MLP neurons of a small language model. Each row is named by its layer, matrix (down: output weights) and neuron, and shows model dimensions 0-127. Each number is 128 + 24 x the weight over its row's rms, rounded and kept within 0 to 255. Numbers have three digits each.
After each neuron's rows, "raises" lists the tokens whose logits its output raises most directly, leaving later layers aside.

L10.down419:158107163128122134141113126124092131132171151143153116144125188130142151128105132157142143123131131090098141177102099107075120154124162118125196101099128118120153082133131132138127158074110109148123145152112143157151137160119094108115092100122151114091155138097105168127090088110113130118114144121149119156130122147115121175139102119127066124168093120127126121124095166131155110115112
raises: "fa", "ness", "down", "ion", "ability"

L10.down1006:103120119102131137139131132075156089134110138094130180143129127097108168149128135153112093137103208144124148130136076118149115139117089120121144089133127143109157140112137107123156104111130149162107104058102156144093165165172134113099066098096129141160113116139162093111132127128146163099116157133128153108133122109131111131147094102105131129102113166117121158137138141145091115099134
raises: "ated", "ation", "ature", "ations", "arian"

L5.down1149:135111145133144085074119116091103122116122137128122147141143108140090118111137111092093149128143088156139103103096124121149120144162095117140123150107176165148124115127123114128127125164127105148118116123124133130119126111149112094126124151153115118178136121166094116170123111082149144144146164093112111092151131138091151102119121164116148113100127166134161094112127129121184115116149
raises: "slav", "vic", "va", "cho", "ations"

L10.down857:130111124145107128178127125129149115140116057114144131210096098144126154136118105136132132126113175151133106129120112071129085126162166173132088117119117134112119150154110127109147149113133112094157101105115145152079176135116090112118155103124106116120133112112119157133143087138100136163157154089126170106108121083115142173111127104126144142163117117105156112154090146145098128125135
raises: "ven", "ver", "ves", "ve", "vor"

L9.down558:081150143130104060137076119041123096123126114133111126134115088164115174119116120147105148118158111108118190143196125178112130131141128111125149096136116140111128144130133118099132098152151122132130172142086131158103139105141113092136177152132114144089138141081145141164112128113129159106159112138122161194171109171099137100107110114163199168151102140112128133159163131161160136125099
raises: "ness", "ly", "ants", "bon", "lia"

L9.down665:084135141112114090135103133119087133150155132113129134146089178157116105120124115167132172135104111159192144140113085150142094089164179110111163141170109139118151135141151118139113166138141136166112140120091152130116152100091142142125115156139125112118130166106158101123130128155154126100120089111171170144104150141105124110150105117146156095122095132070127143123115124105085142110117
raises: " of", "ly", "rg", "iva", "ness"

L8.down384:166104130167131152119093126172126088141136170120102158123121116136154130147121165122138071139053147122150114106119139089132136108141179124134160139137109105145146180128147187122131104110151136128156121123176143113120136103097118148134139137113084093081148150114095153181130137131125114176129134129150128092136142142120142164112131159082125157111067100108082109136154166134092138078139
raises: "or", "ors", "ore", "back", "dol"

L9.down868:118128126174139121088125124111105162122149089106123080120146087125156107132105095142138138099103113178130120122123160082119147126136136120098160112173158113120132149150115130127098173157124141115113174084125131130123097134128131132111109126108119117111141114152130152109128149110135148120150131144147095120082089144124156108150118119114127150133122152143120104152105124072125094116116
raises: " as", "jo", " As", " been", " how"

L9.down1346:135140133126128139135130108108189083119084141100175117130138101117101143147099111108154112125129118192161118115088160121134121143114121119113115152079087110101119075130157112089130114107132112122148141133117138148170118106067128138081120131111097152113170147134151143116122147149122158150135154132134179151121050111136128130116124152145121156120132112140111096126136151167130121136144
raises: " history", " History", " world", "ography", " existence"

L9.down747:085103112132132155109093143140160173144104118097120152091117133129162121178141150108117130099130109116091117136143129142145146109096150096109120125143138104161112151100124115165095099110074106092137132128137092168159122115178087104129110097139168150134134107123187126143134110090128140138117112155113129109142105128128122124123174110146106117104144122124120177141145155123098130060120
raises: "ect", "gin", "gen", "or", "go"

L8.down431:146111086154140164112114081104092117149182124152164140083101134125125165141106155109111152138129139153146118132145141096105151107104100180108138163108094122125158093150133127126127176144192176132131105170150122086145150134134128167139151158102129124126145109156149118100136097099148140110160103119149131143174124150145136196117134139140097094133117132144121118153138092138103130111120
raises: " August", " July", " June", " September", " March"

L8.down710:120096159110168094133171100139115129108103152131133121132123134146087159106121115092111128129117141121148085131121126118137113146165143132106158133160112106101161127130118114101153106128115132139168147109112118108122144121105139160180098159095093142115144164136100118146118126124157128148171110114126146131113161133140118077135159165148112157135096076111116124090107134140107144161113
raises: "ning", "ac", "ita", "tain", "uch"

L9.down259:157101147106192116103091115115158162167126135103107056113167120128090159102160131137144159132134104137124117157131115160131110129141140142103135109139102153108132113084108108111113129119135126097120108124135166159093145105093121158108112117125097148115110162101165140121162098137123130132106183105143135171100117127147141104150086150129154109141160123133120187150099101123108167153150
raises: " others", " other", " more", " •", " of"

L8.down223:157092158149112127127162135150138137127160106092174129152105164084110128148149109106076114123146120176109183121144130154144058132139153155173156121136156094125139134179126148146133098114141106131117120120140109150115128146119109160104088140126112137148114124173112088052123081132165086120137118155120153099177109156093135139121182108129133138148135145126144135131099134100124104143144
raises: "ment", "board", "ments", "m", " matter"

L9.down1049:145103098146116099094103131149151142108122108121141151115140139159116111110167072113132178139153156155187161120124139067157107139163134162139127130109139154114118104109146105094122123162096143140133117157114123149139147163115094106150090107134114130109119104132127150092125117140117109127116126135145145128142129160129162176136132175123127142156095156129088103118108122137162126089138
raises: "win", "ative", "mal", "one", "tal"

L10.down1245:161102112120168100119071070124153147111156132152155128108087127136126113176095148114137115128108084134126145132104131120141126129127144121078156141148120105173165111150154179117118109139109087099114126106146142150142104124094133147125128102086131149126153099132160126143127117106089133123141122139200124155146155135161158148132133106192093139141132077078109166136114113151101169136098
raises: " August", " July", " March", " February", " September"

L10.down721:088132124120092119124112120135164142141113117133142137130111119082106109110132132145144094131121114138127193108149156110082115059114127124112113169100131132093131098079066133152176093125122103121066123071149127116132119150103133145136124141157146135110091185125100157085122136137120110071137149121135135183176124150127133097132142138075124121113164148140161126130139128093158157192132
raises: " times", "time", " metres", " years", " time"

L9.down817:105128137107134115122081113101088135124127134085067121054171133112083097124137145146117087187142123092099140108126127120123103100131078106140129134140156135141129121179125147096107108119096122086142114135125160139086147142117107133143155136138105168116125153090144151109113161125135153107127129107142136128129135183151144138114121165126128143124145168142177100122060170138127095139103
raises: "ian", "ius", "age", "ion", "shire"

L8.down867:167134073149142160059103161111106175159141153101116163132145102128156109160099104106082110105151134117150159152122090134161148162099147211146132130152210169183151130110106150100133103102058138127155125158126143106081145109120142127141137119153108161162091152089129092128113136126123100135104153124124148097181128092133099157158126135159136114131174151122144162108092111117139095146143
raises: "ique", "ic", "ica", "mun", "ick"

L8.down805:124154159119103163099120163120167083131134149077105140111132122114101173149113126120139138129127097106136120156199109157150128124118134107115174109141100075137123122078140088169163140150101122164134119104134082157104097127131150125132099126166113122154134155087142126123131105129115135101122120116125148137139145166194149140063083136158146129153106149175117170120129132117139107109110
raises: "a", "i", "vi", "as", "ala"

L10.down72:128135092156162137168136126151160100102113172143097155116127131182129128130133069146158152133078116156095142172151091188130088165125135118092148111132113141147135146145120072170093137105108141112163177144142129141163149110121143139135120155136182156093084143109132143113107103146121082135141127112125127168137120176126112129165125092161111078135146118106110104172123145149166131151071
raises: "tor", "tive", "ting", "tors", "test"

L9.down146:127162161134097140117132135132119159128132170143128136096137139134132149172159078124159099118164149133139139113113099140098148119107150126088124145107120134176122139108187149182119161133114165125139099155157144125143157157169166165137137148122112134112122151135118147085142112137119115147134147131112155147131149154075133109117115102098112112129121134128130105128148153140146123131128
raises: "chi", "ial", "cha", "Cha", "tie"

L10.down1270:146138134113101114143145175143131103163140143141179136128123119117131165106113136069118141090148149142184138123126093132144154158151137131143097116115120136109168129144161191137148122143155127105144133117063128093154150135107116131138146129099164108158164115155139147165142126126119102147110079130103128136133113152096130101138147116089122157106147094142162145114139119158113094099123
raises: "Br", "D", "Re", "Connor", "Con"

L8.down587:096126132173117154148069074139109142147123156116108141152143140115137124120139085145120102115153140143116157134114132112128148134096123135115097117137106137130113093154127132136158103129149066153117098123157079101113115105138119162122169131150132131179113133125116128135078143136126130148108131092113066132094137140159144126144088104148109113136131116111108180139094161118124136126076
raises: "language", "born", "American", "titled", "s"

L8.down352:153111143131134124148138111106139136101064119109151127096168173123131136099109135130106113136111107121154144128135107142129099149134151214150124117130126121149146135123122134129141184134114172099119148142127168086165160151132096105098138139094128181092118137123116146137112120151116160113127146102119121132113144116101150128134144140089120120129155074085133174118108107167132135123143
raises: "hi", "hal", "du", "hum", "heim"

L8.down115:132130120133089115131099112146152138135107151110166144105112161106174159124148137119163124087111155077128143102118137149150106112140116192137118162121137112155130127147120144125163149152101120155122105110117159103116151165145136149140122127141158140140101142108132144094077127142136154138122110166160124135133173121092106167109103165109122137132112108117133188094118150131152101149119
raises: "nal", "ning", "ic", "ique", "itu"

L10.down771:152108099101156151101146097197150135114126109131129129111181109119121162107122113112124143063146130094097101109085179154120101114133112098158102157106093143123113143141079156152147136137156135138148131112145146143141137133099123137141136148112091121112136138123138161110138132129161116122147130121173186123123171170112183075154161145099121126126103134094120137131147131094111154152130
raises: "able", "ion", "ions", "worth", " km"

L9.down815:104117090144132100094186142132143116105140148157093127104104098125084081123121113149165132151142129153090140094136125158117133144104160124153119115120141097110098100099146104129121119122133102093114158113116114111131121131087115115126145145118123105120125138119148132177132112117068080102178092105152167151099176151152118154117146131092168127118152169083143150102124087171114133109147
raises: "ally", "r", "bert", "ec", "logical"

L10.down40:132112122131098098069106082162105165146133149095136130111079106117136140113120129144134129092139145135140141153172136123095081159101146119179117142144161151128157118129133082177118116109129143134156111119118115121107119120103136173138161133128120136124092122131133131144119139176128118178136160094200138142090109129147135130163163114117139127133102144118130157105105112111130104148142
raises: "o", "ic", "range", "rise", "ev"

L8.down177:103115166165105107119136151147116136075174109109159089092153140143168139142122105095149104133108129107097154147098117126147129122116155132105101127116153099146180169111132193145134133064115114179095144139163113130080175158162149191127116159133112179093124096188107110148101131119097113130128130166146157093114164103132124132118158115136114148128106156104132157144148120154119108127145
raises: "ion", "ore", "or", "ors", " took"

L10.down220:109135107157142114090083137104102147153144114102125114120115164115139081131119158098144086188150147146112103106088131118129139125158091138108123119134132133144125086124147135178107143098119144117183146162138122154115121127140118119081114152121119098165130095150172115119191163139119133105113122161134141121165132128134154147096117080091112145095121126131105118083109114122152127159132
raises: ".", "\n", ":", "ly", ";"

L9.down1300:136127145163107151127133114043177153121151125161133186138178105151100132133121077129091125146122146152128146136163186137134170117133144146147127138164141122117146127123193140145116141125140170121109138136139172119113155131105126178098122134149090123109126121145116142103124138118125121116149180137181153144133157136084127148156164156103145138105150119100143114137153103118139146126146
raises: "et", "hel", "ets", "head", "per"

L9.down222:150133149090154100141138113128121091121109152117131133124144124149142084107114110166131109145146108125119111136126159109128112093149109145121114141179140154112161203089130167111111137092135115118106120160128114101090144104148132142175150116195152127150139146140177119108136103150132167136138116147114162133083123119111132125108148149148070090131145117170107111123124110077130131116120
raises: "s", "com", "person", "man", "ically"

L10.down1169:111132145104100134129132166114163160141165164136125129124164101127130097088124123122162092133102108152140142148143123174131146125138077175098108129078140083127187101162102116123124174133168096123164143135125093130133095129094155093150136104113111106165111185140103128113116113120124145110147141112096129108098138154153149123174093103101141175110120161147154138131103107132107168126103
raises: "ium", "ate", "ome", "ary", "lea"

L9.down1347:125133142131109144165112131116125123108101145071140113129139127095132109152102138142132181160112149139106046143169126114147142128114163161147121113103132118076112122137150136166117160090131126128121143130142119118166142120117106070121175141114103175106081111171099128103124046106140135136196072125154141088136078125099153119124111112141103124136141074097140132155136140129115129126110
raises: "u", "ful", "ible", "old", "bert"

L10.down616:094131114136090173164101121171165109098167109124156120125146137129133089147126133145124124158141154149106099168138112128123114144135117089120143152098082112067116134066123084154125135110126155130097147101135096137142117131114148164145097175114117109112113119128157145184156180139160115141101160146135125160148138168153112113096137164105113106148145132135136142136090114111113121115100
raises: "x", "onic", "xi", "lic", "fi"

L8.down1478:127112086121143106090101145166123122147103127103135161101156126129108092131159126132121124091111084115170121110122137126146091091149140064131108120112136106112156162196122110139177087116132147143151133121076107159143135145171119149116129109146083128121135128131088121129134161151131135115155092150122148146145093147081122153152100159154135171105162104116125110111137122107132125137125
raises: "able", "worth", "ability", "enti", "mer"

L9.down1353:177182135103128144161101127087139127166130114112139141140123069141087163160141104112132116138132074140137156138167098145177132105121128131157123161148126101104134140119121099126155101129126158090134157135125118155144140134131143155152156162143146153157062149103141142164111143120145112102125086132115122172123124132107124148122145127121142076132159106106096120099130111148115108146102
raises: "et", "les", "le", "even", "ets"

L10.down914:147117135138108140161106149126125123100125118116140180139114155112177133163137135117194108153136146126112108163115129107119117146113147146122156171128141116119136103203092101141111124105106142128124117109119137150132139117160126177120092130115139138150161103150134129115152134133120110121109132145111158127123128114118129147094140150126137124121116151098109147099115122116132102152162
raises: "ine", "ines", "ard", "un", " himself"

L10.down749:160157149125159177169138129111148140142126124123130094105097159117124141123128111118118112119121170159101097134140178138155134157114129111109129110133147162136146125126109126158092122136112127117131127152095132066130157144129156162122166099137137152133153106146128130090147113107112147125124150157105085140120173129135088101138094141134105116152159150151139116092123133133125143109079
raises: "ra", "ro", "re", "rea", "ral"

L10.down1297:109153122154122152143133129112113173127130162138160110112165150160083102134088118167121112124146121113141151111120129097153140126133130106141166155087118121145115111110111140099139152115101117145160195139129140155103087130124127145150126080077117176117138101126119103101134126135152129094115122116124110145132128143098172161108123095154163132154089137129124102112124126127131130122134
raises: "ia", "pil", "ian", "uel", "mal"

L5.down871:100136107119153133119143121117138097146125125132113108131122137150174102103091140101117096123139165130144107139091090137161125135131108147151106120122176105151109131137119127134131110132093120153139110122120112140098100119165135120164124099151150139140091086109099160125137111088149133130131134122117151119105138114164111149141156154136125100145118131142081104101141128126109131133101
raises: "cus", "que", "c", "ical", "ically"

L10.down886:128117093152105153127125155127140148142126117109167132140185118157113112128119128110125128169096132120146102145098133132142137178105135173140133094133137144150116132079121140079135140137143109110144125161107149113116110125136104148131126143142068126125111112116128119093160079151134113117184163100125073122113117136148120129171087131130136128110152114167161149183132112089076137126138
raises: "ize", "ise", " the", " their", " how"

L8.down327:131107142098158136097138099160114129146105165125146115119121090115092132124139110130132130085105086146102185166173141150141165118143145126157117110158125130127106130122122111116159124132104143161162136105124070176132156091121107093136104096164111108121140128102145123098137143117121128167146132120148108111119148130100137125148121140169133170169130117130122104138101155144120110196122
raises: "yon", "ing", "side", "turn", "coming"

L8.down700:141126119118179125105098181155133154134140119123127188123114158174146109166097072136107119102126123136150154149112109092111123103097106108113131125120098141147144163167124090122117109122077137129127108083157112106152155133143119131083105106126101099143097137119156140133141102151096117144090144135170114115155156127160146110109129085097139143122122146144082124078126111069116108106108
raises: "ray", "ty", "rey", "sey", "ra"

L8.down1344:161078139108111122105149146101121133147140098098161130133153126120141128119121106131120138143104186152140133165159186127124133128130121146116128122145157120154098147121099147144139153124110094108133132126073153130130186157146116141105158144114154124096096143122125106117115176127101161153105115182139133123165113126120178122116163125082112096108134136111129126120072113141141102146094
raises: "res", "re", "red", "ral", "ren"

L8.down259:151143114134117163131144153128113104120127132124144134131142144168104095132111117134118118175131141125129081125147151141157081091111112107112131117114100127156147141156147112105144148118151124110077132115142148114130107104129124112149098175093148100116151131131112149148119121122173134157136118136161147101106117150141101166092105079114121178130138139137194104149122086135122104151120
raises: "ur", "ile", "il", "ure", "uch"

L9.down1334:116110124095100093105160138147193095134105108152132120129104156160154145147127149155098078118131149107128112093169132115155117149130140134142094158094100144151141131129116130106128113139117176105130129133165157145125187151134120137141161131128146118158146154146127123129144115142160131114136152162126145114157189141128124161172143102143118147143115129176089174112142196094077135148161
raises: "pan", "bat", "put", "bor", "ines"

L10.down956:150124116139122154124136122086161105094177128108107176123156121125105111079124140174119141122108161143147150140185124102158128092131138137128133113138098099144143094116071154094121151120126111114110128119139122152144136133130106118097151122098104130114065131120129056143122156097079097129121125094122149116124150116119170171149140138158149134097190150125162139130120117126140140169153
raises: "ary", "ari", "ally", "ate", "ib"

L10.down723:116100155141131131091097117123127168161105120123140152162127135158131121133136130157106125113116098154118137098134089166125086111104172149157124129141137123082108143146145112152108128170124071130141131124107104109101158133124167144120079077104112142120128116118088132161148160151128146157094122123132110151125153135176142137136139166080136120142126118088069127125151091174113052100133
raises: "on", "ise", "und", "ori", "ient"

L10.down860:105152133135110129114158177115158083140112130151090111111127107148146108087140123110110128131115104129123115070135108130159114141148119131136099138124132120115093102117141135155114095116081109119125133113119103138129141139128108154107136162080166094138149156147152119091126136116175114137118100147109144177107120176125157121119128114124138094140063133168170115191098137138131152168087
raises: "cade", "ir", "ct", "tempo", "able"

L9.down275:163143104152195144142120145123126105175110124109158130163118148119143172145112142122159209151099129125143108174110139118136166090145148163142111119151124154089123130124145145079119163135124115107139115118135133096145132173122136148152113087120134112109115118140149155093156128143141125096129128186120121117164118138111132119161111099123128168118129121110142097139120149159128114183131
raises: ",", " it", " he", "ever", " its"

L9.down1201:118136104083120103103108144136149124120110141101123137135135131090140100075130141127138114157099167104089094147085160116122124198122139137110092133117102106127140104117126129130111143132079122135083121100109105088141123116113147191160130167108137177134138109109114122121145126140121138127134133134186095166114135132136163107095124099133140141123140125126115120084135121111116120099147
raises: "ing", "ified", "aged", "ed", "less"

L9.down596:154123157112089139165110119096161115112103125131158089087173108135114097104168120137099119120140086164124123101126122107136107140144138142111100136083137139111152144095081120145107144111109138071091114182089143150150120128143166140168158175125144161114138084102121170082097146134112125133145105197190141168153169140134134140154136101112142132089163115101116161107128124104113113087140
raises: "-", "hang", "fort", "wer", "ington"

L8.down1118:170135133157127105134034108112140125166119114131130110131163125117123117171132133075140131109114167094158110127093125134083143156105137123128085158150140139199149106141155151087105183133092151161120165141146137150114162137137133167124170162088142143159101115133118098150132157117122101136107134115127156087098204132116096166119140159107096094140159118128132163123108110140147103146082
raises: "ism", "ist", "ists", "ical", "ix"

L8.down816:129130106164123107125105110148189113138105136118152150128127125139112117120118134127137127128085117134108070058102140100173155144163141145140101139075177116117100122139179163078132176134150162095153146153103139165102109145114138123124139142127167145146135117128121117135102188185153127139134135120173179094126115153137161113138119087173127099117128130165124162113097103105153123126141
raises: "fer", " course", " million", "fi", "م"

L9.down592:088163111099151103121153130131177112161121122167157133130140106124100081139139138157134126097139129124131112152112183099130132092139108107146080136193138093155095112131160106145129127072158090105109115123138081130146104135114093142133110137135071168120161148100162137117148157124149148095113111135119161155083109104157111110120157154139119160104101141135209108149103126147102141057149
raises: " life", " existence", " years", " history", "ever"

L8.down322:152121076114163160151121147113161095139108109120106175131126122148106144114111140112087125077137110135133141106121117130128122120121096104140107139162163129110132116129092173155092136063122150139121125120155121126125106102134109112144123134110135173184126097116128142146130107117141109065163190148117096121123088126098159117096141146152126098124100105124168147130114149125117135112103
raises: "ig", "igh", "ight", "ier", "ster"

L5.down358:130136117155110148135154083113095096114131129106094112120126112130103136114127113102119085145147125140124119122132123078125114116146093106142149148122131095147088131146138097105147104140157128156111144163108147135154144117141120122143148121110144115120136131147139152118124096128142127118139132107118103148119141108071154131122133120157110120130144123100095161113127108133154108127092
raises: "ting", "test", "tors", "tor", "er"

L10.down847:136149129115169111136125167112173115195122113123135120141136144156164161131118125091149092128103116096114151107131142085126154118148139123150161103139138163087123085112139100152129122151085184143114120124133157125126104100152118160122101081092106122144127157119128122114148102131127100082144132065128096092097127160151126079133101187134131138117131136129154129140162106085099107105165
raises: "den", " that", " how", "bury", "anger"

L8.down956:143162121134111135157136126161146150131087103123116128103145156154144146124106066204090100123098137150161078130109127126149119138096129146111101107113157104078139112151107126146153118122142130124145117161128111120128133147144149104133128149144155150138105160122092130094128128130135107132140121117122092126148146126096126073118123132089142060115061099109081130120112138127133141144102
raises: " one", "one", "burg", "bol", " two"

L10.down783:141111118135148134106106130121175171104142089144115175145121083088107125139125101103105152122129130118103095156133100130133138129110112100083134138131100069116103163120120134128120112078101102107105137091173159135114186143099142119074176192146153097114108147163088161167106121146131132112129127124098172085154129113090114138112144109131131139175120132124096156128160112130165130134158
raises: "ft", "ven", "ves", "ver", "at"

L10.down762:112135116142114144090107102122115148119169153152121109128148113087126093137111157103122128165128177108127197124122154135103101124146121154118192131155140158164141157143149113139107107168103104141156169106115158161058144130125170085130128170110085128156106150113149170152133167106169142121147110161098157106094141114166100115123146153144117091116135157139125157103141140124112127156102
raises: "ural", "ical", "au", "ically", "born"

L10.down1455:136122138118143170139094166143139104108105127120084097170085129130155114130135113147121145136147114089145118136187123139142133129134130153119106144112149133158144108133119139096121156123158109158156111104143171111163141127119152154110119153141099094108111145122130128143088121113155138132141141115069105101101116128157145100111128163172085134166096148072113117142119141105076166144116
raises: "igh", "ugh", "aw", "curr", "ome"

L8.down758:152103174163121172128098082147093092112151121111128121141132173098116093099077146120111120111109123112169141120195120103090130145135142148105144135095104104129111080111143130150151147114122120123116115107167148137147146139151147108114124109133130112154148111135139105099097134147121101128128112103145129180170131155118159156091104138170115116153090141185137105085098113124109139125079
raises: "ah", "ible", " Islam", "sha", "he"

L10.down1108:113127152138151143117105095155138118144138114118126107091135141093147129172111125131147119056135153125147139165148090119123095123142118119087134179130128144122101124147132096161142166068092163134149116136117173099102121104157107147169148138112105170062075130103145107149148167129148124125107090094187101150150129178175138131134182169155142134110119097145122150109142143174134125106150
raises: "ian", "ic", "ía", "ner", "ie"

L8.down633:111153134121149152135074164107105138112129144113124118104118078174168152108101125142108087119154115132118133075148171108163121136119098123155069119146127118086151182134136111114141154119126160143129125140122108093120134117116131155198092116135121140102126125113126162092131097117149110110161160114144132100107139117132138136136125215127128118151109104131082105129168166140131095143143
raises: "et", "è", "ets", "ett", " Television"

L8.down74:136107112111174097096129127154172100140154087120122157095122138167131115179119093158102148156093185099130098140120093113115111079124123159119101146168081135154121119123091150087145130117140137114125159168135176133116123094110115153083126143122171126138134131122113134122144086128176129139132142100096126123121180091141149136111130136131123128145144159117134124088136102116124169121106
raises: "ical", "ique", "ists", "ically", "rang"

L10.down719:153121151145100166143125105136163097153143126136167149117127147141167132144119108173099144155121126147126112132160122118103116106126130094163167132129137125114100138148179121113180146133112125147129099096192101151113173106116125152134157188122128163113123093158121122134099135152114140167115099172108077116138148141127128105126146119121112150145115130122153117182129124129102142093168
raises: " term", "al", "ist", "ation", "ally"

L10.down1192:120118138132106141166135160141129126132157112154086111132169094171146117157129112074127076128108112136143141117108173117071103105103096139145076097077185129114109099136143169125097139130120136120082133164142089166132141164126128149139131155144145151100135146127177154104110147160125115149131114146094148125154115162116141115140126116195139155140105101142135095126106154104086140107108
raises: " II", " I", " III", "load", "listen"

L9.down71:122120129103131133097174091135140153104205098134157083140146107140148126181111128161129116104158078129091123110122167136158102156139171124126112148117135101131150149112172143155165114206113118131143167176134146138149160097122134103157160137124101131066103164140135101121136113126145122151112123144145095105146132155127129144157086132176172145135109114133114137125136172171130131093151
raises: "less", "ton", "e", "fe", "an"

L10.down1300:118160103141138103118118156093120133124131115092147112098142149092154151107083118152122154119104111150144146126121105143124117105106133140152083115133143086132105099156141096134115149142107083143088114141117109090156161190116124147109086125156120132148126170086126095125073124134141102161111155114142176117121117147134143115115089131174138107110128129132126105164114123109089136071102
raises: " X", " II", " III", " V", " the"

L10.down885:137111112097167108137185128140149111104098138136127122130126125134116115145075164129125148114159139108136157095156140160138107103126094083191114134122089100107122125093118142152135143158135137132106119140146083135100146104113118130130106139167162128108140138117110157077159148121112111097141086124088066168072091143109166163100094133159131155147174111147148113137122142099125110158168
raises: "ities", "mp", "ries", "ity", " constituency"